Weights of a small transformer language model.
Architecture: biases on query, key and value, attention and MLP in parallel.
Training: a variant of Muon for these matrices, 12061 steps.
MLP neurons of a small language model. Each row is named by its layer, matrix (down: output weights) and neuron, and shows model dimensions 0-127. Each number is 128 + 24 x the weight over its row's rms, rounded and kept within 0 to 255.
A block is one neuron, or neurons of one layer that tend to fire together. After each block is what it responds to, as a language model described it from the Wikipedia text at the highest values.

L13.down809 [143 139 115  97 157 133 133 127 116 168 150 112 137 106 120 159 121 141 137 124 116  87 115 128 129 145 113 157 123 107 180 150  90 139 114 105 141 150 114 133  87 155 119 142 120 138 128 145 132 125 119 149 169 129 121 109 130 168 149 152 151 152 107 105 144 134 112 101 149 143  54 141 120 121 149 133 145 167 159 152 130 127 145 154 166 137 164 142 142 132 125  20 143 140 126 118 143 127 141 152 130 139 117 127 154 119  81 108 115 136 146 115 135 133 127 155 105  83 104 134 133 105 106 120 155 106 142 160]
Description: Commas and "and" between items in a series or coordination, such as symptoms, sports or fields, e.g. "vomiting, blushing", "skeptic and critic".

L11.down88 [145 122 142 152  78 128 151 139  96 101 134 113 116 113 113 120 129 155 165 125 109 140  83 151  98 149 149 141 125 105 124 116 128 128  97 123 118  95 162 143 130 137 149 115 173 118 122 170 141 167  93 176  87 157 130 132 156 119 136 148 165 109 159 167 144 160 149 135 162 143  99 136 115 159  76 115 124 110 105 138  94 154 130 133  98 100 122 156 102 124 102 185 117 102 117 141  97 173  89 107 150 138 149 104 136 128 142 119 164 133 128 151 107  80 116 143 174 181 109 127 127 120 111 166 115 108 133 143]
L11.down101 [105 125 149 175 158 152 133 132 120 166 162  90 118 146 136  68 108  98 176 167 121 113 136 138 129  99 119 120  80 130 108 170 168 115 158 143 113 122 147 142 161 152 111 143 120 138 132 115 133 115 136 158 155 114 117 109 155 115 146 142 125 117 138 140 169 111 135 129 112 139 115 143 138  88 146 110  89 147 125 141 125 115 127 141 126 119 125 104 162 120 118 102 114 161 157 128  68  98 153 111 114 129 186 151 142 159 124 129 103 143 100 126 144 149 120 136  94 119  93 136 121 106 102 179 171 126 128 113]
L11.down117 [131 135 146 148 142 107 180 111  96 143 133 172 154 151 139 138 119 154 100 121  86 102 129 103 151 164 151  97 135 134 154 117 118 150 126 115 155 119  96 108 107 131 167 134  91 102 127 151 105  72 111 126 116 137  88 126 148 124 105 104 155 111 138 101 126 122 124 110 149 120 143 120 129 146 161 164 116 142 151 158 103 156 124 177 143 133 145 128 126 113 162 132 153 150 130 127 112 139 115 117  98  58  94 146 121 112 127 131 110 118 168 159 119 124 144 157 163 134 140 142 157 153  96 157 148 149 119 119]
L11.down560 [172 144 149 134  94 126 126 127 161 111 120 175 140 113 163 131 180 104 102 110  93  91 184 148 131 142 100 123 112  93 151 109 131 138 138 155 132  91 143 129 117 125 113 149 113 122 148 116 102 114 172 128 103 128 135 144  86 157 159 132 128 161 113 119 128 121 140 159 118 135  98 146 133 158 148 119 111 143 128 123 121 197 124 125 161 145 123 133 128 123  99 185 100 119 115 144 121 109 164 114 144  87 122 150 117 118 162 122  76 142 142 106 115 157 102 123 129 124  75 140 126 122 147 130 134 139 102 165]
L11.down574 [127  98 121 129 111  79 111 147 118 133 155 203 136 150 127 164 121 114 180  76  56  93 131 125 113 140 146 151 120 169 125  87 110 211 140 156 137 123  85 127 159 146 121 131 148 109 144 123 122 160 145 124  97 148 173  97 136 119 167 107  79 152 109 111 119 114 152 137  74 157 115 162 118 105 170 121 116 126 126  93 112 134 139 132 132 123 132  60 115 129 132 159 159  96 124 129 118 130 137 152 148 142 139 128 131  98 126 140 135 135 146 118 159 118  72 105 114 111 120 148 107 150 132 132 143 123 115 118]
L11.down670 [127 146 127 162 107 117 117 159 123 133  78 157 123 116 130 121 141 139 132 129 116 130 114 126 139 119  99 124  89 116 121 143  99  83 119 106 160  84 125 137 165 154 115 113 100 123 115 135 130 137 100 142 118 116 150 126  92  88  86 107 126 126 156 124  89 135 129 141 129 110 153  97  86 139 117 126  72 114 140 137 142 128 176 147 129 164 106 130 121 187  80 107 111 131 137 183 151  91 116 123 137 164  87 140 129 118 139 131 150 129 134 134 128 177 111 128 100  89 142  76 116 121 149  87 118 143 135 150]
L11.down1213 [121 129 115 124 153 123 184 121  93 121  98 106 144 102 161 135 115 148 125 110  92 139 148 123 136 168 113 159 100 153 139 119 142 148 121 135 129 126 162 151  87 133 155 139 151 116 122 114 129  81 125 156  93 103 126 112 121  93  88 109 112 112 138  83 129  86 122 124 153 134 114 129 156 175 130 102 152 112 146 152 137 142 151 137  73 119 106 125 105  93 144 120 113 102 148 104 119 171 162 144 157 147 153  80 160 160 118 101 138 136 128 128  87 137 155 112 136 120 114 151 125 148 122 141 157 146 114 123]
L11.down1476 [111 110  98 155 154 146 162 127  99 105 134 127  98 116 103 127 159 115 105 108  71 181 147 148 164 144 126 151 137 106 119 142 149 157 105 136 129 162 157 145 124 121  98 113 139  98 113 107 162 132 131 147 121 130 118 114 102 114 124 144 138 121 112 202  97 134 144 107 138 127 116 104 110 109 154 166  95 173  89 153 127  73  88 125 133 155 142 135 136 101  85 153 121 127 126 116 128 117 106 104 163 114 167 151 153 115 130 134 111 150 139 129 116 168 118  84 161 138 116 132 140 130 117 128 122 113 140  87]
Description: The punctuation or month name right after a number, chiefly in dates, scores, decimals and tables: "May 15, 2021", "6–7", "10.2", "27 December".

L12.down113 [125 125  99 129 122 130 156 156  90 157 202 157 162 152 150 128  86 139 161 128 142  98  95 118 138 154 148  95 100 117  96  87 120 155 100 147 151 140 128 170 104 159  91 147 122  99 126 115 125  98 112 143 115  94 161 134 149 136 142 100 173 137 129 105 166 116 157 119 112  77 147 160 137 128 147 123 169 134 112  93 150 145 112 144 100 151  93  99 102 110 123  94 162 131 135 108 123 113 102 120 115  84 127 108 116 113  82 134 111 152 138 124 106 109 101 146 152 150 148 137  81 161 148 157 138  73  97 148]
L12.down251 [111 143 143 119 128 136 129 114 170  79 129 161  65 152 133 167 118 139  99 103 114 102 138 129 146 123 159 101  75 133 116 126 137 139 125 144 125 125 116 128 157 163 125  93 142 115  77  96 139 110 150 119 122  92 104 107  96 159 128 134 123 133 126 143 113 121 108 129 143 106 125 111 161 120 177 140 130 106 141  86 135 128 106 150 109 208 107 127 129 104  92 175 132 112 135  97 105 137 190 141 181 139 108 120 116  95 109 128 135  97 114  57 102 105 151 100 105 130 137 148 102 161  82 153 150  91 161 129]
L12.down308 [149 141 117  98 118 126 171 112 149 140 101 136 123 138 164 108 152 107  96 103 129 117 152 158 134 136 117 113 129 129 114 135 116 145 160 128 189  97 120 154 134 145 134 158 114 141 118 132 112 131  67 136  92 157 102  97 106 162 120 113  94 141 115 172 109  77 118 176 141 105 139 110 151 146 139 144 163 121 123 106 103 111 127 130 123 133 142 148 188  44 151 111 110 103 122 108  98 107 161  96 106 152 118 144 123 113 133 117 117 117  91  59 138 123 132 115 110 134 129 148 125 107 171 116  81 122 118 152]
L12.down439 [117 149 113 110 144 135  92 145 129 142 132 172 114 183 148 134 130  86 142 141  82 132 125 109 137 139 125 115 138 126 122  86 134 151 119 123 110 141 145 133 139 192 148 131 119 123 134 163 127 126 171 117  87 127 127 127 147 110 167 117 131 206 132 145 130 131 134 105 145 128 115 170 147 136 141 132 164 155 126 132  99 145 101 128 133 129 107 141  95 102 160 236 121 129 117 135 124 126 140 116 152 106  98 111 127 124 155 139  67 147 165  88  90  99 133 139  95 159 124 109 138 147  80  99  87  85 142 158]
L12.down544 [116 128 123 152 110 142 148 151 120 106  98 135 127  75 125 112 122 103 143 146 149  95 149 135 112 174 156 128 123 142 106  91 135 123 104  76 128 136 126 148 169 143 131 117 148 104 150  94 141 133 131 119  98 131 121  65 132 154 127 129 126 160 124  92 121 125 126 139  80 162  99  79 161 160 152 125 144 156 131 124 106  99 129 114 104 182 108 134  94 116 109  93 124 138 151 115  96 106 142 133 139 114 153 127  90 103  96 119 119 134 112 159 106 125  72 134 149 126 129 129 122 119 120 113 132 129 169 117]
L12.down691 [136  94  95 151 152 127 133 111 141  95  95 148 157 142 156 133 150 126 103 165 129 116 115 117 166  89 129 157 104 125 121 141 133 121 139 163 150 114 140 124 157 121 124 117 100 136 139 155 114 100 117 146 106 141 139 150 132 113 128 122 102 107 123 154  73 154 108 121 149 110 169 128  97 143 104 144 133 137 137 113 110 174 105 147 130 125 140 131 174  89  60 146 146 149 133 154 119 122 185 131  88 120 108 136 122 157 148 116 108  96 174 124 112 106 134 134  87 149 169 128  90 131 165 137 103 116 123 150]
L12.down844 [123  90 162 129 104 119 111 135 137 114 149 151 115 159 134 171 169 111 100 103  84 136 141 125  99 170 103 150 177 122 154 124 143 137 117 129 176 148  85 137 130 147  80 161 140 119 125 142 123 108 118 154 114 174 119 164 106 147 127  92  78 129 191 111 120 121 119 116 125 145 161 141 118 158 137 111 125 159 116 129  87 144 119 179 146 138 153 138  75  98 156  67 117 141 150  97 139 134 150 115 143  87 128 140 123 128 144 147 124 142  95 131 130 114 115 125 137 162  92 118 123 118 154 132 145 124 141 156]
L12.down1262 [131 130 110  70 126 102 115 103 138 185 148 115  78 119  94 160  67 113 111 148 125 124 133 102 129  87 147 142 120 121 147 155 135 114 148 127 132 128 136 116 104 128 105 164 131 138 108 114 136 161 136 165 146 127 111  83 128 100 137 100 127 143 104 164 134 115  81 149 109 167 113 160 155 127 137 130 114  85 121 102 157  83 123 135 134 139 166 153 165 118 127 114 128 148 156 152  80 126 109 104 104 158 149 160 152 139 130 114 148 137 106 103 115 103 141 126  85  96 116 152 114 128  85 110 133 162 167 141]
Description: Separator tokens inside numbers, mostly decimal points, plus time colons, coordinate primes and year-prefix pieces, as in 46.5, 3:00, 1562.

L13.down658 [103 172 139 161  92  81 104 153 124 114 173  82 116 112 147 133 132 141 180 137 135 132 146 120 152 104 135 172 160 124 101 129 112  75 134 125 143  99 107 105 171 145 139 103 142 166 149 154 159 139  89  89 141 118 131 153 119 127 102 123 127 146 133 136 159 147  85  90 133 151 158 137 114 159  79 169 100 139 106 117 118 114 117 148  94 166 134 109 146 116 137 160 133 154 130  96 150 103  92 110 126 118 129 126  99 127 112 133 104 117 128 175  90 123  99 107 128 183 113 127 114 127 116 125 127 111 176 168]
Description: Tokens inside a noun phrase before its head: adjective endings (gorgeous, brave, nice), the, early/late before decades, and decimal points in statistics.

L11.down5 [130 142 126 159 155 127 131 134 126 122  84 142 113 134 152 159 114 161 135 123 135 141 138  68 117 146 113 133 149 165 155 112  80  86  95 150 102 105 143 114 159 149 114 115 123 126 142 124 131 121 102 121 131 117 104 131 151 142 140 127 137  85 144  94 169 119 145 136 119 125 104 137 130 149 114 135 137 147 150 102  99 136 122 154 165 141  92 167 124 123 112 110 170 127  88 162 140 140 103 104 103 106 117 178 149 126  93 121 144 165 129 116 156 148 128 134 144 147 112 116  83  96 141  97 135 121  86 111]
L11.down164 [141 141 129 110 100 135 133 100  84 134 163  89 152 129 129 160 118 162 106 109 146 118 144 157 113  91 140 152 124 124 106  91 139 116 123 124 115 163 112 111 111 107 159 123 117 113 156 131 104 106 136 132 181  93 161 157 120 112 146 119 167 122 139 132 163 124 129 174 107 167 147 119  85 171  94 112 101 146 154 131 141 115 135 146 140 107 164  95 128  92 119 141 100 130 146 126 167 157 100 116 119 133 111 100 181 148 117 151 130 127  95 191 146 136 116 165  97 175 120 133 115 163 210 170 114 122  78 152]
L11.down282 [ 96 178 135 138 133 151 117 120 181 127 136 120 118 146 157 120 136 137  92 122 138 140 118 157 110 113 127 126 108 132 130 108  99 114 141 117 165 123 125 161 104 111 111 100 159 130 119  97 119  49 138 145 149 165  82 124 148 167  95 160 155 159 120 140 111 161 115 130 121 132 103 124 119 127 115 130 135 115 190 109 135 153 124 113 131 103 142 136 112 141  57 123 147  86  90 136 138 136 142 109 136 120 108 145 124 167 124 137  88 128  92 141 147 152 164 123 133 114 137 132 113 104 164  73 136 117 158 120]
L11.down319 [132 165 101 126 138 151 177 110 104 121  73 116 156 144 103 134 121 124 114  93 149 100 152  52  68 148  99 140 118 121 110 118 104 151 126 128 140 137 162 103 164 117 151  96 168 133 137 123 129  97 102 166 175 127 126 166 126 146 107  96 167  81 111 109 142  96 118 132 122 128 152 121 148 134 145  97 129 149 164 134 167  98 105 139 112 150 151 131  92 117 141  89 140 111 129 173 129 132  67 142 108 153 150 140 115 129 133 157 129 117 148 129 151 115 158 167 134 124 102 114 101  98 139 159 155 162 120 142]
L11.down737 [158  82 127 107 123 106 133 170 140 126 117 108  99 120 119 103 161 121 151 136 156 103 140  94 147 139 103 122 134 132 107  75 136  87 155 137 149 161  97 139 125 109 178 139 100 125 122 112 108 133 152 129 101 125 151 103 163 143 146 155 142 119 111 125 136 132 148 157 151 117 141 153 126 116 110 117 171 124 103 142 157 127 113  94 129 160 120 145 126 171  81 135 111 160 110 195 118 122 120 101 138 124 148 110 137 106  95  90 143 135 110 123 141  77 124 127 117 154 101  97  93 100 120 131 104 153 126 130]
L11.down815 [ 95 124 111 130 106 166 128 109 154 107  77 118 106 154 123 149 151 100 114 127 148 131 126 113  80  92 122 156 121 121 103 156 152 126 119 122 151 175  92 127 166 102 114 131 137 148 129 118 140 162 164 157 159 128 125 141 104 110 121 135 133  91 156 128 134  71 103 131 120  95  93 109  94 121 144 167 124 138 139 149  95 130  93  57 104  83  99  98  92 114  82 102 142 147  99 127 128 111 126 135 115 108 110 143 168 146 117 119 147  78 114 180 147 109 104 124 120 123 125 159 111 100 123 126 125 134  92 146]
L11.down980 [104 156 118 159 116 141  76 122 141 165 136 136 167 146 131  76 127 155 132 116 153 102 115 118  91  81 105 104 132 115 158 138 122  88 146 139 137 129 173 133 126 185 144  93 143 113 117  92 142 123 104 150 139 156 113  86 123 117 153 170 135 141 174 113 117 110 102 104 124 145 174 145 142 129 118 114 116 125 117 118 126  89  99 105 143 113 137 162 122 114 170  84 144 153 146 142 137 130 102 151  90 154 129 145 135 138 107 141 105 107 141 100 127 144 132 173 118 153 166 105 120  76 186 145 109 120 126 120]
L11.down1358 [148 118 161  92 112 122 160 116 121 136 125 129 112 109 123 119 108 128 131 107 157  86 136 147 117 107 155 149 147  96 131 129 130 120 130  75 104 130 130 133 155 110  94 114 153 117 107 139 138 111  96 105 121 139 161 127 160 101  71 189 124 157 165 153 136 153 143 157 127 119  94  90 107 104 126 164 143 132 110 107 147 117 112 100 129 147 126 126 124 105  91 117 109 115 136 159 130 115 135 136 112 104 141 112  97 140 170  93 178 125  95 111 116 125 138 171 132  94 138 152 156 134 114 120 107 121 148 137]
Description: Conjunctions and separators joining items in a list or pair, such as and, or, a comma, or a slash (writer/producer, chair and judge).

L11.down108 [102 122 178 114 144 158 154 158 106 124 127 149 138 115  67 141 123 113 130 154 117 121 128 114 138 107 168 160 115 138 117 109 140 126 117 152 112 112 117 142 126 154 122 128  97 131 117 111 112 143 116 117  96 107 100  98 107  90 147 124 114  94 160 140 125 138 123 116 100 132 148 165  77 130 108 164 102 102 125 127 125 106 127 122 147 140 127 106  87 126 128 110 110 118 126 120 151 130 141 118 131 128 122 125  83 144 142  90 140 151 119 109 154 166  68  98 135 138 103 134 163 146 108  94 120 117 124 136]
L11.down120 [162 117 161 107 149 124 108 131 182  96 107 132 175 124 142 153 142 114 111 142 129 135 144 113 164 136 132 120 147  88 118 189 133 149  95 135 160 125 138 128  92 114 118 170 132 136 180 141 123 123 108 131 107 133  92 133 109 139 113  78 114 155 113 127 134  96 119 135 101  98  95 104 156 134 142 137 108 150 104 109 127 102 113 125 106 126 149 115 113 141 168 106 132 138 135 100 126 115 148 116 157 142 157 126 130  98 119 137 130 143 114 142 139 169 121 106 114 135 127 133 127  74 143 121 113 148 165  92]
L11.down134 [154 205 132 164 121 138 119 133 133 125 158 134 142 136 128 149 105 129 185 154 115 163 132 127 109 138 136 141 127 102 136 141  81 102 105 125 111 152 128  80 135 173  87 170 124 121 112 112  82 122 114 167 127 153 134 129  95 133 123 137 151 107 104 112 135 116 138 154 134  83  90 147 130 131 119 169 115 113 137 123 136  97 122 137 164 127 162 128  88 119 109 111 108 134 116  81  82 164  81 144  80 143  97 131 120 140 111 140 148 132 188 144 121 130 122 149 128 163  86 138 146 106 121 187  90  95 112 152]
L11.down552 [124 120 105 167 131 131 123 153 155 135 113 148 130 123 107 126  97 144 137  87 130 126 134 131 121 132 129 105 130 116  95 105 159 134 140 138 105 175 136 119 130  91 111 147 155  98 121 137  92 137 131 154 127 106 135 142 137 150 167 131 110 112 164 130 154 154 162  85 138 161 110 181 108 146 147 126 131 155 143  76  99 109  95 119  96 143 150 121  96 159 113 164 153 116 135 116  72 161 117 174 124  98  93 165 105  76 148 118 174  92 139 109 133 145 151 132 132 123 120 165 148 132 122 113 129 122 123 169]
L11.down1076 [149 123 109 169 140 169 104 174 125 131 118 165 125 138 122 131 135 100 189 115  74  98 113 131 149  92 137 137 123 172 147 139 125 105 122 101 136  65 163  93 117 121 136  99 106 118 147 118 140 126 113 131 120 122 102 127 167 162  93 110 112 130 149  88 140 128 124 134 121 110 117 115 145  98  85 104 158 135 181 110 132 112 144 130 111 109 135 104 159 144 124 114 132 110 118 126 122 142 154 137 153 100 116  95 125 116 184 152 148 141 110  90 149 160 148 107 105 107 135  83 140  85 127  99 107  78 119 118]
L11.down1284 [125 162 136 149 133 148 109 166 144 134 148 139 151 136 149 165 141 172 110 159 115 125 139 130 171 128 157 118 133  77 112 128 109 120 130 146 118 127 119 150 153 130 152 144 153 115  99 159  78 153 132 163 137 106 141 129  89 158  83 111 112 131 103 130 119 142 112 104 137  66  95 127 122 128 121 141 140 143 139 104 104 133 115 148 117 139 126 106 169 127 135 137 126 178 151 149 128 139 137 109 111 107  79 179 142 101 128 138 193 161 151 121 133 143 143  99 108 119 143 121 164 147  88 142 147  96 146 161]
L11.down1354 [118 137  94 138 171 112 140  97  99 161  98 141 115 107 171 123 121 117 174 134 104 110 146 127 109 120 115 148 148 141 116 144 124 160 165 146 142 102 102 109 121 119 173 136 162 130 155 139 107 155 126 135 156 126 133 116 114 148 106 163 141 141  94 128 133 134 132 128 121 122  96 148 132 123 105 113  76 137 152 124 123 122 166 144 150 118 132  90 163 165 135 137 162 181 107 154 107 178 128 109 136 123 120 166  92 146 103 127 118 162 122 135 150 110 154 107  98  97 166 159 125  85 144 105 126 104 135 112]
L11.down1403 [147 174 140 139 167 107 138 114 122 126 129 131 143 155 156 118 145 161 134 118 120 139 167 115 122 124 140 142 136 150 159  86  83  82 128 118 150 112 164 105 124 160 132 103 124  75  98 151 148 115 112  93 161 121 147 152 123 133 108 104 115 132 137  81 166 147  96 144 140 155  86 118 155 156 126 129 119 118 107  80 115 136 127 141 119 112 108 149 165 116 111 159 156 155 119  78 149 132 141 100 125 130 133 115 117 116  90 139 134 145 130 165 145 144 127  89 114 158 129 127  96 158 131 129 105 129 100 174]
Description: Adjectives or their final word piece right after a/an/the, modifying a coming noun, e.g. an important part, a significant decrease, comedic.

L13.down319 [151 160 137 122 147 142 139 108 139 145 136  68  96 130 132 118 110 128 133 133 113 122 169 179 166 149 127  77 183 107  81 111 196 146 111 139  65 107 162 102 141 114 118 126 148 160 141 133  97 117 141 150 124 136 150 104 115 119  90 118 156 170 132 163 126 111  93  99 122 127  83 108 144  87 159 124 112 101 133 167 116 133 108 145 122 129 137 132 119 118 119 116 105  98  59 138 113  82 116 112 143 172 129  81  99 177 100 152 144 141 129 154 126 132 147 101 126 123 129 161 115  87 129 108 173 141 105 148]
Description: Fires inside full dates just before the year: the comma in "April 3, 2017" or the month in "10 December 1825", in bios and tables.

L12.down141 [149 147 114 142 110  96 133 138 115 140 128 171 121 140  93 132 115 141 143  71 143 120 110 127 125  88 162  98  92 130 118 159 123 156  88  84 131 123 118 104 170 138 114 109 134 110 129 128  82 153 119  62 115 149 131 128 137 149 125 171 138 146 108  83 153 156 150 162 132 127 133 126 101 102  93 134 171 113 124 121  79 140 125 146 121 149 112  85 125 167 100 151 149 133 105 148 141 136 144 146 102  92 125 138 164 101 110 162  96 164  83 166 149 106 149 134 156 171 152 102  86 155 144 153 121 170 112 118]
L12.down279 [158 151 131 127 122  92 113 134 125 138  78 130 160 127 121 109 148 131 171  99 145 169 139 128 104 162 148 109 129  78 134 116 150 173 136 115 149 129 119 134 130 135 157  80 140 148 134 112 117 145 124 165 170 111 138 119 138 158 129 101 146 129 151 115 117 159 105 147  96 111 173 157 105 130 185 112 118  99 148 126 114 115 141 141 163 104 106 146 110 118 104 177 139 131 113 126 155 143 133 168 122  92 115 122  89 142 158 138 124 122 109 117 134 148  89  88 102 118 146 141 161 106 127  95 113 124 143 105]
L12.down536 [120 124 115 157 140 122 126 115 132  70 132 137 121  83 163 138 139 148 112 133 128 120  98 109 122 150 156 115 123 150 140  78 133 142 121 119 108 119 130 123  66 142 124 130  89 136 126 136 126 152 112  98 115 139 138  92 149  88 123 115 153 130 136 105 178 113 155 134 119 149 147 136 131 149 123 150 170 187 107 104 138 137 131 136 141  95  97 113 114 167 140 156 143 114 110 133 149 103 147 113 114 126 150 128 177 128  84 114 113 148  85  87 138 130  84 106 127 142 120 109 144 126 125 142 124  74 133 142]
L12.down905 [153 148 126 136 132 112 104 103 120 144 115 164 115 138 107 128 128 176 171  84 143 175 141 149 134 142 109 109 107 138 128 102 130 122 141 140 171 117 154 120 150 104  78  89 176 119 128  86 100 178  77 146 122 122 143 114 117 134 117 112 138 130 159  74 127 150 114 168 111 144 116 139 122 122 169  94 167 104 160 129 110 131 167 154 176 102  93  93 141 134 126 128 135 116 130 139 161 125 101 114 110  88 140 101  88 128 137 151 120 140 137  98 163 157 126 118 187 109 101 133 167 142 114 133 107 148 122 110]
L12.down949 [119 112 124 148 123 121 142 156 159 126  84 147 106 172  78 139 124 159 148 126  90 115 131  82 148 173 114  86 178 127 144 134 107 120 151 103 133 106 136 125 135 104 119 109 111 147  97 129 126  89 135 118  97 118 144 122 147 117 115 141 137 126 127  73 128 108 147 158 100 112 108 166 130 164 119 127 131 117 127 116 109  72  85 119 181 154 129 113  99 147 139  82 125 162 146 110 124 161 129 107 115 143 122 141 159 143 112 129  90 142 163 105  71 144 130 147 168 111  86 158 135 125 130 165 130 100 145 128]
L12.down1065 [145 178  92 141 180  66  62 138 159 125 138 130 126 122 158 120  84 141 150 126 116  99 124 136 125 118 153 165 150 129 141 113 115 138 114 111 116 151 133  88  90 149 161  99 138 133 175 104 136 104 125 123 155 139 122 122 137 111  97 200 128  87 107 112 122 120 100 126 180 164 135 157 145 126 144 121 117  95 123  85 121 121 104 109 144 157 134 130 141 137 113  88 127 137  84 134 144 171 121 126 155 136 130 132 133 151 127  89 141 137 133  95 143 142 139 110 130 144 105 134 138 135 121 161 159 115 147 161]
L12.down1462 [138 138 126 134 145 125 123 146 102  97 177 158  99 108 116 144 171 124 123 151 108 116 182 124 110 100 133 110 125 101 175 145 137 126  99 130  96 106 158 103 124 130 145  89 165 145 131 127 138  85 133 135 131 114 151 129  96 127 129 122 104 141 112  86 101 164 186 128  88 166 133 100 132 105 110 123 120 115 165 164 120 112 133 112  86 103 129 105  79 114 158  20 112 117 131 159 108 125 110 134 147 105 157 141 132 127 140 134 118 118 131 114 142 125 156 171 124 131  88 150 117 148  83 118 178 134 137 141]
L12.down1509 [111 132 127 106 125 135 156 118 128 109 139 167 118 160  92 131 108 175 105 110 133 155 111 111 117 109 100 177 102 118 108 141 148 106 130 116 155 135 132 100 116 128 177 150 142 122 166 137 150 160 161 136 143 168 168  98 145 191 150 145 110  64 136 145  99 149 119 132 152 115 111 111 120 145  85 121 134 155 144 134 150 117 137 138 146  86 160 109  80 131 115 121 152 100 161 148 121 104 137 159 109 119  92  98 141 102 156 142 112 144 109 125 144 144 142 144 124 136 164  89 114 118 163 103 176 109 118 127]
Description: Words that directly precede a bare verb, mostly infinitival to, also modals and not, as in "the first satellite to be", "would provide", "did not believe".

L12.down64 [117 163 126 112 140  99 149 136 132 106 136  97 164 143 148 133 125 142 182 182 128 120 103 114 125 144 134 130 135 122 115  97 124  88 126 138 127 130 139  87 158 185  85 103 115 137 108 117 148 146 154 159  93 135 139 105 100 149  99 119  90 130 112 107 131 137 129 173 167 121 146 109 122 123 116 117 113 163 129 102 112 111 160 127 177 161 150 121 106 133 114 112 138 160 128  76 100 163 120 102  94 148 161 165 134 113 141 143  91 174 119 149 164  87 131 134 157 149 149 129 124 131 113 155 123 117 161 138]
L12.down147 [129 134 131 162 128 175 115 150 139 132 166 161 151 135 142 112 107 147 137 164 137 132 138 104 166 135 130 177 111 120 157 139 132 102 132 129 142 114 118 143 145 107 120 150 157 137 108 156 153 142 113 144 129 130  77 126 113 169  87 111 124  93 126 117  96 134 134 128 149 114 161 150  96 137 118  86 116 124  93 111 106 137  92 123 128 148 119 135 151 111 133 103 115 171 134  87 109 160  99 137  94 172 104 159  90 124  89 123 120 113 158 150 138 118 108 108 112 110 153 151 170 154 140 137 126  98 132 130]
L12.down485 [127 130 108 100 123 144 122 125  81 122 180 173 144 166 114 145 170  89 131  89 157 132 137 110 155 150  96  99 153  80 119 149 155 149 137 147 117 135 130 160  85 133 155 145 130 152 149 149 110 124 140 143 129 123 101 121 156 147 128 109 149 105  56 100 127 102 135 140 151 117 105 117 112 136 152 104 150 131 106 112 132 141  99 123 161  99 160 126 108 138 127 132 117 156  90 122 135 172 149 106 159 176  90 133 139 153 110 121 106 114 133 151 151 130 147 113 142 123 124 133 144 141 123 172 125 137 116 115]
L12.down782 [134 119 131 108 130 103 155 108 146 150 194 113 165  84 155 106 114  98  96 119 126 123 132 156 126 165 103 172 135 121 114 161  78 122 115  86 152 103 117  99 102 113 164 105 152  90 116 153 148 122 108 147 104 133  89  85 147 120 158 126 153 100 124 151 177 134 154 129 151 118 132 153 175 110 163 117 155 156 142 119 169 143 131  85 172 107 159 106 123 131 109  91 140  82 115 125 131 112 135 134 184 133 149 138 149 123  92 140 142  97 122 140 167 115 129 135 130 118 131 140 124 152 126 143 144  80 126 144]
L12.down858 [160 133 127 123 126 113 123 187 210 154 119 129 106 164 143 137 132 170 133 125 141 107 146 187  70  79  99 132 128 139 119 133 122 149 155 157 108 144 148 160 107 125 125 130 123 141  84 133 145 104 149 116 113 141 145 112 169 127 107 113 131 127 109 125 119 107  76 132 113 149 119 121 123 153 128 132 127 134 102 142  91 132  90 122 114 123  97 119 156 176 166 145 142 112 139 139 121  80 118 146 153 146  83 135 115 145 122 175 131  98 136  97 108 128 118  98 140 118  98 153 172 139 128  96 104 129 122 140]
L12.down894 [126 163 163 188 150 138 126 151 113 105 125  94 120 125 153 136 127 183 162 129 163 136 105 106 147 113 113 160  81 119 117 129 126  71 138 144 131  97 101 119 149 161 159 159 154 131  96  87  94 152 153 179 141 136 105 134 121 145 109 151  94 153 125 141 131 148  90 153 124 112 157 111 100 156 109 136 126 151 122 127  90  83 138 124 152 152 146 130 124 108  98 116 105 182 117 105  81 157 103  94  61 137 136 132 116 132  95 136 138 133 149 130 117 110 120  99 133 163 123 157 115 112 112 146 140  90 117 150]
L12.down1086 [ 98 146 124 137  98  61 145 108 142 107 121 135 111 130  96 115 156 159 158 118 156 115 158 132 157 110 179 165 152 108 142 112  92 159 146 103 119 168 126 144  69 115 104 136 107 124 164 133 104 159 113 108 105 113 120 126 118 147  95 162 145 104 120 134  97 121 114 175 128 113  85 162 133 151 138 128 108  83 161 160 113 119 128 161 156 118 125 147 143 103 100 120 141 138 116 145  90 102  95 147 153 188 145 135 107 154 115 122  88 124  83  90 148 136  80 101 112 109 157 129  97 123 131 140 109 144 142 106]
L12.down1520 [124 118 166 134 133 128 124 144 156 111 125 112 155 146 141 122  97 151 123 128 145  97 106 144 114 115 147 127 120 150 109 133 164 145 114 166 146 103 155 155 166 130 140 142  98 114 150 147 107 102 162 128 149 146 117 143  96 105 115 139  94 164 121 135 165 159 122  94 159 129  88 119  90 123 127 179 160 134 155 141 112 124 104 141 149 104 136 134 139 168 135 108 142 159 116 141 155 120 138 129 113 102  87 159 178  92 147 130 143 167 162 106 109 151 156 116 115 137 100 159 148 154 122 124 109 141 148  71]
Description: Tokens inside a noun phrase after an article, before the head noun: year digits (a 1989 American film, the 1560s), adjectives (significant, robust), place-name parts (San Francisco).